Weights of a small transformer language model: 10 layers.
MLP neurons of a small language model. Each row is named by its layer, matrix (gate and up: input weights) and neuron, and shows model dimensions 0-127. Each number is 128 + 24 x the weight over its row's rms, rounded and kept within 0 to 255. Numbers have three digits each. A neuron's up and down rows have the sign that makes its largest values positive.
After each neuron's rows, "fires on" lists the tokens most often at its 100 highest values on Wikipedia text that the model never trained on.

L4.gate272:135129140131116168138120129128131111162127129085123161159166139143125170167120124145125136112122068116113108156151137106183098121131154130151141146143128099132169099153117135130194130126149155103128150130126074157126104144146143176144116138126129108117143169123119149166169152114095144134112162134188135093135120153090137155145157138049106180135140162114121138096133107103112138139132
L4.up272:149100125085141121129120128093126130118099151161095145120135127137130126150136116137143125132095129160117085097142119121131108127147169144087135163119145113152130130113144154095132123107076146139106167128137069143113144113109110088094131133115138111129159118082099147119113152114155080165130121153177107121124148128147140097091143140129154109118137084125155123153133153107151127137133
fires on: " most", " at", "og", " along", " early", " main"

L6.gate313:124105128097148112150159106155114136147156154186097149135146143137136148148147089154074098147131124136167124069127147120134130143135126121126132109149152115105137139133080105111151112131117118101162122174126088178131142123145132132112144142133090131160122110155084065101061093189125119121135130118157121158165093161087151143125121108125129125107127149143163122172150120095158122146113
L6.up313:142144105159119100129121099146088101136155108128126130167115148122117125135185103112131139135166119120122159131095122140124119080102085123133147123145167177116149166133163073154133134125105066118088133149125084103115162144110172100183099100129120114096154104100138091148141164111123135179101152128101126124129106163118107121164128161101162145143132170109108102135131131154144141100095
fires on: "v", "ow", "n", "on", "om", "old"

L3.gate371:164118091099162125123145148117133137146086098142161148092107107089124081132106116119139122150127140110129103104141089131099124081135170110139116130132101144167124122132112087149137148126142121134142116127141071131167120153122124112119133177104084062122134146144116153134097158128133151141105170095158107122103144114126120129112102177159144141125135089156142112143120166140132131180098
L3.up371:143094113162103101091108115109137095110151122136135146136077113103138134112084122106136112124119109142133132143129080141134130128128140087133186142122102100158130089127154117135069125107125125124115151167117095139166140123107134131146131109147092104123123136126056136164122122152132118120095143083143144138118151111178180141086106121195131156162119171154139106158112126131133123135102
fires on: "P", "T", "="

L4.gate60:112139130104150135167170114118099113150138162101125119136118121145126135083127111115103132143122115140095138165135123141115090125111118120145147121117122143140105096112105144103189121112126118132099154097156126175115124136121089133129135154111104128129164105136136098090122099170120162113148141122141125147100135101158148116148077136118120148161071118118125136179071105136158087135116
L4.up60:128140161134129151141104121143133143165143134104114115114144161097138118085140127143136128131102132086105159168120127123087100127120123159155117137081148167099121112119107120103146140128132135117079132075183132151123111152105110124149144129106124099129135108130096092085166096153123133118139149134143100111148142111138100135137127122148124112137070102107143125178064128128148109140112
fires on: " g", "G"

L6.gate52:136126151093144133132122154109105118127132141148135122151104166119130160100128163118142101136122128135092127088118148115140130133119124089161124097088129096101140142147127128159079118157117084115132198170131088137162136089146114101112082152144111075118121149164134111089117155121134138154118114095104061094080137134148134125122089114164117183117136135196143132113069148118148106113087
L6.up52:133139142148124108131098109125134087136136130118143138165084167131108105083127123139135097135127120109116137106134152138129154166124156111123096111127109131112132118149139159141118119136151130137148150148137143097172142091121102107089078132086149084135130087160147110132098095144124166154115105113089138171143126119137149100132130089147130137131152167152116105108066141113165159115097
fires on: "c", "om", "com", "air", "m", "y"

L3.gate384:114109114166166103123121155116140143096165175087167095096123099119116156147126117142118125106094108137165138115107152105140121118089147125114096134125123138119103165110141169152135131112148083111128116106126166161122089106149124123090130110139131103108081115116116118150127154098138185123100143114110125165145119118133119148110149166125123170095115154128142141163088131135097131169102
L3.up384:109115119120157083128106142108179099139136148159132114107118073118131115154158089207108125160131105132141110131136104135141138120119127129152131128097123071086124139122119160114144105141151128130131112130168138124134138121156133057102117143162110118114122130108088161165102147127165149129111139136112119111153112148115120144093122167130144125133162152127140116173098123156154124134154
fires on: ".", "way", " County", " River", " district"

L4.gate16:123086121104174085163098108090126126088167117144190102088099124090120151109124126089205073165132150127144122156085140122133133126098125123158112147125151142119098117148151100133085139122134127122127108128148126143108108156191128142145145124176133138093113131112128142095144105136140112141142151112113136124129156147116136138107150123177149167162122120134083111138119123112137130131121
L4.up16:152122132127137073146126123136117112111135155112128124129094138087160170085175120196110139151144144143111113149133126128135143090106097109116084111128194121126138138134155127092141138092125163086121093145138117137119093149141156154110114101169132133117129136138142110118160153130160132116110141110122100169140164143128135106143096163137111096131086105121134131138127126155084094160090
fires on: " par", "'", " Par", "ary", "ory"

L4.gate67:136100155130129157171096139118133120125109126137152132113164121153132136141124108140183120150143132096099146126131152082110122148103122116101127056139110136104114136175107172140121154129107112131113088155112122112142125181131109141111125107114157144143099168142147145113115167129110180133129117115074159057152128136155131117084113164098108107095099161135144130124125132148087171166113
L4.up67:144073120125087119172117163108154132116136151123165129116148114148151093114119128161147119178101101103097124147164110092138120115153161143103107081085154150125123144156111166131124073117102135141103110123142102123138105145137117156096130116127126148112134167099199148125089137124112149122134114120082116066114133157127141118105131128134103127119144120072149096135155110160113164108129
fires on: ".", " $"

L6.gate302:120117090136098168148117119165107111129130092129100103091162100132110145175115140160137107156103150132097127136121146117133116087148092109119139116143117107148134129114105080142142127123120133152118136158111134113116110110139100129101113144157092116159115158139107119174100132111159097198100130143110068129117168112146116127143153156121128135086133134120135128133159177173128121146165
L6.up302:163152097134131147129130179143080120152125159089096120131148137116139117137137165132161116135131156122139154104135096148117138117157162137120120144136112121145147143100112084102110125080126159138127122110097107171119123096129152157127147157115110112151146109088090145116165114132082086111153059117109094143115090103127129112101127127095105149107123157119126142135150147181177117122131
fires on: "s", " and", " so", "its", "ats", ":"

L6.gate35:137137125139128102162085113130109120132117132139137121094142093103100129136118116165129108124126124112129130175141116129099148127090111129140154126150111116141132129061138142084136157137167166123174156096134157144146094109080134137129096129108164090139143123152128122110144111084134138194105099091142135150112119162127112140138162138107107132120157143121141115142078146100120138096132
L6.up35:107144151117092123154103157152069087121158130122111156104155102112125114143092123119112138113115126104140127156145098111119154111150108141116089093173105123140138179133123118133158129138090131096172119116104100152117139092110082154108139137103095102151118087092126139102132163109138117157123092141129162099110148142124088157099167149113113191116111135133097139152080126150114102093081
fires on: "s", "ict", "ats", "ors", "iz", "at"

L3.gate199:110093144138095138087112128121168113135163166131101146151138125124104166137091141165132097099128114088143114118169119117153108110132120156116182126129144127105110130135110169156147117144129158130092141143151158121134160120175119152100093173107114160108132125125081114131163161082116122135126133118142090148113127160130137108136150145115086113109147089125135118145157121149120156141114
L3.up199:175131130134094148123163153140132144119120160116109105129171146201090129141139135146091106130141151112128115148126120163146108144111159123151140121151143129125121103101144124117154072107123151122106130146132143154106157141166142121109091124115101116136142098134135172143127137147078126118085109181145076117155134153132096118137128154092074170136156102160139148097142127168107145092081
fires on: "1", "3", "9", "6"

L3.gate388:143164125158099151120106118107132127118137134155119150146136111131103141143126151099144132132137111110140141132147114163113143147131130164131114137075152121127139123125135110136181095107114091124155122140096126122119137149106097113190125118132117121142171187105110147096117094174131146105176132107120071167124154123156107128138087098080132075149112097127123153116135149113115131074157
L3.up388:148141116152111129115116126137102159133115130126109132149158137114132179129152138150105127139145076107095112145125099134165176138152131162155105120158132121093104134135086118120151129120141084115137144128099111088140111110121095124137136082113162129116131090111113129151122141159147123100139147172110156147097072143116109087123106099051152094090099111127133086174131131126103153130142
fires on: " ", "ev", " public"

L6.gate466:152135114242130135148105131133155086141107133136109108146137186125066119120158136099161144134128148137084128105131188106116168102161134136115126098093122122144117155131117160124140161109128111101135102102134142111138146173138146099096064134104123147110110175102169117167133158115084086131134120123157125117128137129123167091124164120097142124111158139093122115111129100109169146129133
L6.up466:116148117141146137131109149135141121175170128133127168132132149141115149107163120142159127128157127090081136111174123137089139105129118163145131098105154138117102142133148143138131182068129093119164144106136128167126153147106119088155083117097126141127102103124136124124131099139106087096138126128095132123118092124144132062159157121130172091101171133103118105098101134050134151123141
fires on: "==\n", "\n\n", " =\n\n", " ==\n", ")\n\n", " ===\n"

L4.gate198:116120122101074127140103168120109076141138128125129142142117104112130142064165131144120110115112150060100113172122140168127118143118140156072112103154104177109109163118164110133170164075127135143096118165145092133132118155119089115103139093142152135079134113141128132120108118170160164137113111093083146132161110180122128129104119122144122091140166130092103142134123156116108156126096
L4.up198:107136121116067149142125138118106107113114108138127144122117130103155144074163168156132139155092100072113121162135126158104081117125133135118108136131106167077159161121119103130173159070121135134109098134164117180117147108151129148105132158123141116070110097134123132127094129167138125148133092099111116158155129174139136114122132111130146117122145083115118124138128166102123138090129
fires on: "en", " inter", "ven"

L4.gate251:068115140138105123155142098109164126116118146137125132097107124114117091079154115115169112111140143126088136143172096110136125124113138103105148101165115108098112130118133157092167119114144111128114149119149135156090107187137138102105118128150108095109130119159114120108141132160122094081124125153129135120154153108118121154165119105135142107152170103120136147123093086071130089125132
L4.up251:134102105096101112130142097117142111108102160155120095118099139097149140094074140150161150129166115151102124146106104135109156141107118104153153118110134132102116083105137111116147117096133108128080116168147156132086143136102114118140167094132115136100117134139096145124122151100118106112142120180127098154139172105120116133165073100103164118064128159111111117107125098128114116108118
fires on: " g"

L3.gate99:116130163144159106131125090137127114142110140168154113124089126099151155136100093117111134129124100131120115127091114077137207141114129126139126110114160091121124149140123125119189146123108130155155082125088115084125087106121115152155102086154100088131102130149112121096090073136141132126118127109131103175122116155120111118131092134087140148134074080130123158155150095098174153141105
L3.up99:124130138118125139148143117116126097131121166153151144139124140126156130131094072143120121096093136088090047129110119114123173165126122141153143124117136089091134132154123142125148160153139139129156105116127157133120143088112085169126111128176148088106093105148132116102121107110118159156133116142196134130152117173112115095116119175140144102120091111082144144147150126126149153128113
fires on: " t"

L4.gate396:134141149110167135138113140121118155148144107122124136151113103118086115180131184134106118139126124147099168114131142128163137145154102146112156118102089103144116090124145130142114093166090100141118143104112165109177182134076132144130104126121164101176147125141140150133131212123163144113135112120152117126112095101122152167157072134100146115101153118151178089105148102160100135149160
L4.up396:115156109126125088101133071158094111133153131121128151128143117131124136119103147128134098084117155116139168179141087126139128140098155111130141123160140138129141161135142120121108132092125130095143079140081184136160175161103153167125124127138135174119157153168150111118148132112132142108122121141117156150139128145102152143156096115135117150090139147131133124086165155142164102126095
fires on: "20", " wh", " h", "/", " bec", "ment"

L3.gate373:124111167123149172146143115090116130109128173179062134161143146110107112124152106151117124096117123082089125076127110103099138112103112142123147129149167107103141151130101098165149126125145113141154144142151115139115147142121105161087119143112134134148147106129157131127115148115153132134118130134127165143152155164112100147111117078081135106142109154128165138125127095133126131105145
L3.up373:112133088163119144115150184161123097152092154103117147119153161155104126099140122110149121141098129122085118118114123170137156119105089112133182097108154097153156122104153134143150169110147130094126113126146115120134123106083135142121135132129132086164108111136157133101091148124138125132162150131136128152089146105132072133139140126101121103115112121141111130124159085164136156129115
fires on: " oper", " deb", " follow", " profess", " compet", "istory"

L4.gate49:139118155114161182131154127130141151149148114173159145068125114090114139133171144095147076097155164134141135166130141132117096117134129151112112146127090131137121158138121084144085112116148140113149128123159129164115111148108122137143115104167147145128183107141101119148117135139118169167143102122148123129137139153122151118122157105117165103113049104125096185127093142148089128120103
L4.up49:138138116163130125122139083098111114149110107151148133124087064153108146127117177155149108159108149076107131123147076125129113085115128125123114086114171132133165104144110166138146137105140158123142136072121112113183165122098147112110115162089155151130133117150143131084117119103111122133119098133112108176096109121103142149135135170176140108178127127125093094144165143098109107117122
fires on: "man", "ier", "ly", "ish", "erman"

L4.gate333:147133118102148146138103116121142175190104091097124103082099147101112122107169103136149113137105144145117131116161171141118152145158129084109162184174151152169148171126132173105100140176135150113102165105121138162116067149139118108158120156140145128162152174096126137109135128140107134114136130154115140133122121116151109172113109128135150108138113127154139114158120108095131155127113
L4.up333:121166121112152136117132111107135127180109076089152121127083131155083100130152112102150109164107168100110127117164122162097142094139150094122150157140123099138123150166105147140094113133127134143131124105086155148094124094111091066143105137132155127155131110073138124128098154186167134144169118155106120128121093154152114114110126150155119102118116157125124139153145087124134144141143
fires on: " cont", " ret", " dr", " event", " Aust"

L3.gate221:160126119118139125099134137109120145165145134127160137143165101100122135142145127122098112121081137098166115131117145122128138126132140109138140104127133177139124144095104103117153137056124151105142127150135088169122064138152151134083122157105122147158141138128096158129155098156147139099146104125150120137197130123143116157147101136098110162134137139158182140112128139169141137139146
L3.up221:141126128088137129109117139148118131132111109148168127103164124095107134141160103157090126136068113107187098147113126150120155149144134095124098139088138154120186152144127103161120130109118161092119099137115107168117115145170109133140131137082126117137118135135100164126104137167115151125146113159125119126174148122122125126137100092093090143125152149157129151126081156162112147123128
fires on: "ins", " per", "its", "):", ":", "ates"

L3.gate82:125113111050108082105153130081129123101147107120129127141124118081123154106149139124153102133126155157093110150122128148126164130183099159141170115127126136161134109136152104120121148110136128130130152144133065097119092121152121090142147133138158130095125149127110139143196136124112141113182100146143104154123146092137113126130121141166073121187119087152134151116119138125144147149121
L3.up82:108105148081070066120142136108150188108142119143121148112143089101124167102148098126147128106154119139089130136120147174071140122148110155129176109165140136156108119141164103139162119116148121149132103171155123112119109112161151104085138130147143174123135096098122136112154142148143191124146103141135127122159139125118132125123141134152118112132129128143122173090111130151129136119104
fires on: " inter", " par", " Par", " ad", " pr"

L3.gate397:140123103157137145140156129100094138181172140121116128129085120124115158160120091131157117112156126105133098111122139146109158149171121110131113142120110116148188104138143129128140153127122153144102142119131109159115130117142071161164120112067127103111104192148130122106152146148127107128133120091138104141109157099098119142130125062131153118110096110182131141115145157146128111112147
L3.up397:167095089153147091157163134125129151133119164133108133091113128155142139124140134184124118144139172164102186157124141110158123169076163129129153152151146112137161132124144162143131114160123137129102116111114172105125175138117178124118167161137112150104143120074130121111123148132106144132102132119092186148129161112106103157113165079088143139132093154104155087097139116127112143169120
fires on: " K", "D", "-d", "K", "-S", " D"

L4.gate215:121133119149122135167143127094124129138069127135141114097138168139123181168156082146114130119135149105103119162107102154102146113069090092076145131135120124107119132149134126148113125156154147146125078093085133131132106122104148128125136163067142157154096135106135123164095111133127114133152175096145119161116143126105097102111135119122120076129098162112126117142153118129127194160121
L4.up215:129133153134117121138139131142123142145058129147141097098123133136096138113158105133091120128132144128149108163155118154123124143139131127098106133149125134084152118111135124154137133168128144180147091091114121110150178117125128132125142116112128134144136132131146076136112138176091155121142125139125157159100089117075126141078110129101099050154092120091151159134134093143125158138126
fires on: "duct", "and", "ed", "port", " appear", "ains"

L4.gate190:127122122096093143147146092155115141145132166125147164146120135133117091103191170119106125132134130133132112131126147150111113127141099184121123139140120103084099124139129122171104103135132095118100141181143158172095140122160137111103087156153129097133122152156107138125116157145156097136088111183136102083126130106131150116126173133111141169127124148152121159129124108113124161119086
L4.up190:115120107106126141155115106105107152109093140134124178117136139128117086116148162116181174162150193122111121152149165145084112102112134145149139122064128073152118130172090124138127089151147140137137091122090144098125149107119150094113131152153134136140111140109118150120123158163187107161128115160114105081130127124121083137166122112110144131128096137151127148156094117126102143127136
fires on: "t", "int", " cont", "ont", " ret"

L6.gate447:122145142127121170161101129119131095134127116109132151109127140122121148092134117119137164134125148114116091102098176120129190095134097119151154079104189168103170159153179165125068171112143108150121134130134102120127128134089148061131138126126076109077098116128113100115166149115134143143108110100124117121097095077147146117105096131133177119134121099173116116128093100137101127139108
L6.up447:118169160123142089149122129125202153115067115104133151133127102136112093136095106167182167082124115131149089128114065134125129123121149085139138105126150152164095125118135143081118110151138151171151119125140116099162126099123146098142122139131117156105097124116152172116139157149149131129072107129162184132151125145118135127105124141136099163123118157116113130110111133093123112133123
fires on: " \"", " pl", " Pl", ")", "op"

L6.gate333:100167128131105148130100112087136131093137127090163161150107111149128104150105101074101127126114130136111190144124127115115107140133137102140106171139170148133110098113101143120116106124159121117108137108107125161133108111141150141149120168144143145151104089111133097169096154149161155125156119130148106189110140177114188123124122162143186147140107096132135140128157104180138111156088
L6.up333:099123132159133120122140145108162107088124105127118131097137081135097079111192105087138117140115162125125156154175111121123129142176183127112144193124170085125090147112101112116096109094094119122125134132103103149142133162142074123141162136161151160125133115078163129126105105151107112152138149153157152135124112155132138129093137129141125143097083130116193167114150150114152151154137
fires on: "ew", "ist", "est", "/", "ens", "e"

L3.gate139:176153119118141152173149133125137078101083134152128155168076124133121158127142121141114132143061124148158126134074121054116115100108109103105143146120117125124117119150129130130150154098123128163108117101101111142107120121140147137138096148122131158129157180129091159137128149162136143110157114106151085127067138104109137097158097099111178130128132122108114123106144142176075165145134
L3.up139:149107113184072142113093143156113127112175146113146155111132130156118160133127127104146120108101070116142161124097079108131155143110107106117125129143134084109146147114108133101132109114110143159166109147172134095132173119127132136119090157153160110125186164133128123092162141127104121128154091158132141117145128099142168095120148141097071142135157154113117168119151182124127116153046
fires on: ".\n\n", "for", "20"

L3.gate115:108123143079131105129137151105137097101103108158135136117101132131170146149159073128093156140133132115104123117149106143102109120112125098133133110129157107123135127170100122159140115118157183154167127127086100151098150134094117168126072200124107171108075108148090191148110115129115133123133121129141110129137114086093126101119115138117140100110102095138141137136135112117089121152127
L3.up115:097136097125117149119160146100137078104147096124148158104161107158137161084133128067087142138114120152125111129122133099114115107160127139130128119147138126125104142176161136125147101159122151183170104160116142091158121110127119149183091124094152138122123109118092121111145137126131133119164094101148122151125150137155119054105132117106112134107115136152160137171155162137133170139127
fires on: " t", " most", " f"

L3.gate508:123078104155152088148093129114108137171137126096164172114089164135143132119154140089117126146153110107106141153098108152109134085100140128132166192126100095142150128153099127091142170125138128138111118121136123132109115120112136162120146103118090129117110082172136062125074160169116099159095133145149109146127099141102136090112173111112131112154085126144145128118105159130120088126135
L3.up508:145096104128142099149128114130112116123110135138141136129111160098134121098164129160140093143160170121100188153101083167082159121112134101148129142099117133130120141170087150121101139092087148091093130111171113114102127118172127131139144117137163116148162100112104098147128115135133133146108124173096110122133145157134120143151098162160161080105095157124114115109133132130118078151144
fires on: " rec", "ath", " G", " g", " ab", "hy"

L6.gate9:156085157126132135100109129114084162091160136100123141120098125156126138175099108159098128127124099105125134117149115132149146168139111147148131096133137144144099112102154141104065100151130148129096119113109111162135137097096136096160177121136164130110149150171163155131169141125107164151145121119109118142123115158086156162093106105130131100168134127078183174130147110146141153143115
L6.up9:127145151126137151135138138155074091105128108134134146143114070152145136132162146080118157078147076109127086119146113135149144113124139088163126095115130161113148146119146173097161102145086132161161124153159135166123139166123100092159131144120103149078136133143137128146173123112121146175119132136144170116126100117120112124143141109143130141172152133102109158129121103095130128122121
fires on: "e", "we", "ra", "o", "ro", "."

L6.gate343:119132091126145149155093134147206158155098158135118116141165141129125124190111086084112119143164097142127127088162124115121108157113129064125158079150124136114152080138129139094106157099150149157133133124131130156115140132079123142133151134108116152114100189135123175161126146168131132110095143157135115153101098163125137121144144128119088141128112142145112113140106155120153111152110
L6.up343:145133092099150151116113120158122140128145106108155139156092162116127101154142124114150150154134108126120115097164135106129064149125060090159112107149125154156161131111152125090132117134139141102159083135176126163093151121155129138097102114147086170169183149120139150147117094123127137105140099117112123136127140120147155152116154145119167168138132150122132100098170102134155097122131
fires on: "r", " str", " br", "re", "ont"

L4.gate113:144082099130109156085164096142118164117164126131158158123134089138109116187138170128109106125169134168138144089139109156128148163122133120179122130140148142149122156100074080123118148134091103138104129135109130138138154135070096131137163134140108165111142144118144140147103148138132140139097103105119112166125146135114170110128124102153150178146085105162144127114109102112087139173109
L4.up113:115052115117113138133140127141124092118134076138134167109100090143144094117157121123107137145109154156130166102149122134124130110127198113121099153126170119158140166130074130122136099125141112146124148097113119147097141153110097154102149142109078115109139135107106148131164065129113138128110133132108091190146141196110142100103131119165124122154125080135175135117127137113083129131113
fires on: "ist", "ists"

L6.gate238:172129107138140107147139136093120137103131176127114148059121145183124141176082111136131160161092118112150127125123144095143119156159136128181133132094133155098084145078112139112174114154151115163121136150136103116128144142108080126163168138139115131142119147135177130085152105146121145137116118128118153131127120177121148129125101109141146183115162130166124085142148150091110124130129
L6.up238:145110110157126121149136104121145147109149163150136134101127165134140125134099141154120141129138154137151114129104110107148093110143111138191139141099107122170125062133108091117086153168126140090160130147141146113149136138143105148125150162142150118171187172116122132176101082170136139076192140146115110163146159141127155127131139143138160119096158157097115130132156150155146110123150
fires on: "m", "em", ")", " (", ",", " –"

L4.gate337:131136114099140112162078130102145109147145158089155131143148156140083142129112113140139150105124126119090130137109105139151097188123132133157091154117116171116214124130111138112153103111128155116116114109102135097144147146131128163130141120104095116104120100103104157127136124142115164145190159126168139137106114111111055118158181110090125132156135144097148141163125155126119105093124
L4.up337:122184119105167065125068130126125118097147149135135141149150105143101158115116156160140136124134131115164132123132108095135151160129144160119098117117156113126165107140119142121142147137146161129125138130098098148140100122123168151154154118130127134116080124139130160162133150130152105169116122110129122163071150147110102134188114126093156094116113104101176162129157209138150112083121
fires on: " per", " there", " st", " soc", " ", " num"

L4.gate351:102124125146148132156136103127116143129136138143176121154102148129119115150133104134091144173102127089168070099137133100098134163178115123092101089138127136112123129135157187110134175126178115125158152105127119125133100124092106068132124131120084082095165189125139134160091143137128100112136125117127136157098081099113177132153076110123080156129109159137105141137103078103105148133122
L4.up351:122119087114168110184127123100120170131100119093123092128127129105123149111137126141128096119143131176112141151137182142143120108139122124077148129166114148126081167074108177105163134138110113110130127134150151125128140181113145114109120140151129119091122085111136108147131130126132138106125105159088117131160129165139169109145128138132091185103135133128140151117180121104107173075097
fires on: " sign", " go", " mov", " James", "ph", " run"

L3.gate302:125108111109140162153098162107127096168127113133158143079088119102150099120132107158156128155116134095097136081094160126113135129114122138133111135108160161119137137125104095158117101106113132136072106085152105131088097146156133109155155123095111073129113161134163153117124093160097170138183105147132108107148105153087118153137122128161173106185099139144108107109108111156115166131131
L3.up302:138111150148118163096138116139095150136163123108112160116109097115128122147122128166159114167135119130130125094100115110141161157172147151132138133110113144154125140128100144174134128107135143140103200108177147086117123123115139142136135117119112116137126159110120097114097113121125176119120120135148175167165128122113175146117116144156122130186095132187139129129103125181158139133102
fires on: "P", " opp", " imp", "-p"

L3.gate49:155135097167129086157115121144102159099167136087151163174130136154135104127166114152138144148127124135128109131122128108132128155121115090199127137108132127139138167137155078135122099140085137117126121140117124103132145124112148120066154146104112125132099105128099139111125139126156095151149155178107117108151120110122129088089132130131099162116168126167130091141084128144135153101137
L3.up49:154144114173108109145105118156128163108129124133104191169150102128188155153163117149128131176132112124153131107131140128169153093095135074149129143134147098120085117145207125136167150152090122095099149124117138057144137085096125111070134142087120112173111100141126122115159108161110137126153150136095153136128110158131103131106103137126116130129121125150121109152131110143101109124120
fires on: "|---|---|---|---", "ail", " end", " ab", " start", " where"

L3.gate400:148145080137092119123149128121168104128144179125131132145099123109136153080148169093149097117158127107128129138123146114164078106114083137166129124113131089141144110116099103115110152113115107126123146120099094084139105137136134151157125121102148148104110123180121128136127141142170120118171116107105103114165146142111142093100172151081149139152113135152096107140162147128144101105103
L3.up400:159164055145096121117119154135158091138127155137117143113120113073150120114143171095149104124150115132118135150101163096134136102120084121146119117101139106137146127122133114104100139109097105114114157122093093116136103157139120187131152114135132142122092137170121134143121142139141104164154109104118150093162177145136136113148168091074114138155093150135096131110130134102100100088100
fires on: "ious", " these", "ous", "ly", "=", " both"

L3.gate343:107126133113146128135148122148117109090137128123176179107110130167093104173141137060141115160145108152134107084155108127141107119125103129122113090106166139140110123096128138131129181169154157137092142111132133150160085131152183084142140163111120125174137128129146125121111097145134142171158153150138162138135120140131154103144132120154164110111140155127129117112180153138143169088101
L3.up343:101126147131157141137176131142118107072145105114188161133097157135138116152097127126127094136141132139118160125140137124139109155157127144115143110156165125112103144088112153131148140172128160126117162093135142146179085118165146096137116172135141115122160142138169143143085108154148167176135153141140142131134149127146147087140122128167123096132102135134117097078204154147145187086121
fires on: " pro", " Pro"

L4.gate81:156155123062123116122195138086130106134113133114114133162090151089161126108133134137126111116124152114100133149148180132163131095117134152099115137128096138147149111141103088119128122142170151143102141127108125149146155140126146091129151116176190101087185157136149097129096122165103109142133185129139123127144154127113128164147125150178142095126146136111133123155137187161171127161113
L4.up81:161098144127102097121135122134121128133107104123146163120148114158126155153118108132101123167086139095106123107128137132094138107088160091146113146126124135108169152132104186105139173079143143157150129140137151144137127128123098149137133170118108071123109055100127137097103118150127121134128127114102193119148141175104167111127113177097158115090105130096176131119130145108134108139106
fires on: " inter", " sy", "ter", "ther", "her", "of"

L4.gate408:154136147080183162131114100135158127164147153143126119132105128101115126161153128152116160097125113107107118100130133097092192173116139100156145161120162147093100115126122125080143080108142104108139113115130103128097106090067107114125104129122139091110118151121096174100155108117128154146145111097128124133129170135116123170114172120102092165163126130130094151139148102079142149121150
L4.up408:098084119106149158139130099094166119156110097143073125094134149126150174150109119123127171153137078069137099120130096089148107166146127117122094152124143130100124105150114151128196075071138118148095132121125107134130092155132104147136105161149130122115144142149090173104161161138121154129160118144096158139122186137135117123117118115119100117143150160161122125121134129110107175131144
fires on: " |", ":"

L4.gate238:095132127118157114123108094148107156149144070113136150097143129102112100131128139115100162108110130136118118141100087136137112132136086117106104117159192144096138181111105147166132198126130131101112124119145141161150145132108145067130137139126145124060129126154144147136145155144134118192111168112114139150112087116117130168129125097115118127115107115176085131135151135143103120118092
L4.up238:113107126116141142121155135118113163146178150135143158171099148115128146121125164123147120163131143112107102135115099098097088169105131132112131111157135170130124119110146144142117122159104141116109161093153134100142145116116125079113124097108175128133135179152130123119148132145147146159092145129136161142079111132174110168139181133132129145149084102123144167124082111182139146133087
fires on: " pro", " Pro", "ro", " stud", " appro"

L4.gate456:134101136111119151150153134114128192154154162157097146148176108116151096146160143117125153124112106129101142114100170109154178160113119144109135142136148169122136143083134179142147122166097138133161135088145136159139143108129169132155120138117149151082079127156154106079138147120134135132148110104137148145143125098142139125124103130133106067140081123210141109137148128127130153149153
L4.up456:125109135141164161140127121115142096124115093122107141114121176139150154158128112106155122143121128133098145130114112135092113148108142171115148124129118115112120170089095177146128102117085141151115139080112068123122157135107085117112161130110141138101156126117093155095109084132108101137140072109106165124132157117139113071171140104082126119080156116145138065103127119142132103119131
fires on: "D", "od", " red", " under", "d", "-d"

L3.gate311:137079160104172112148075101171171158102111137130102153111127122143125164138114130109129112140116138178119142122111123142101119141135101084114128111159110114115108135118113090153151097135129113099117120120149107141098120134144120146109089100128140165175183081179171125128129166137145149083168119117154120144139113168116130070120171099146137141127159118161130159121121146152148154110142
L3.up311:132076173142169116165116094161140126146084157116130142115078104175133167119112159112139122173127131143133108134117086118117155089089113100140124148141127122129166143134163081160149066149131129146108077129120105132138086107139151140113126107113129146162101093154124138141125111136122111093119124126149087104128107140094119125126140121160156129132135140158128175121114138144139120146143
fires on: "ough", "augh", "ish", " but", "rough"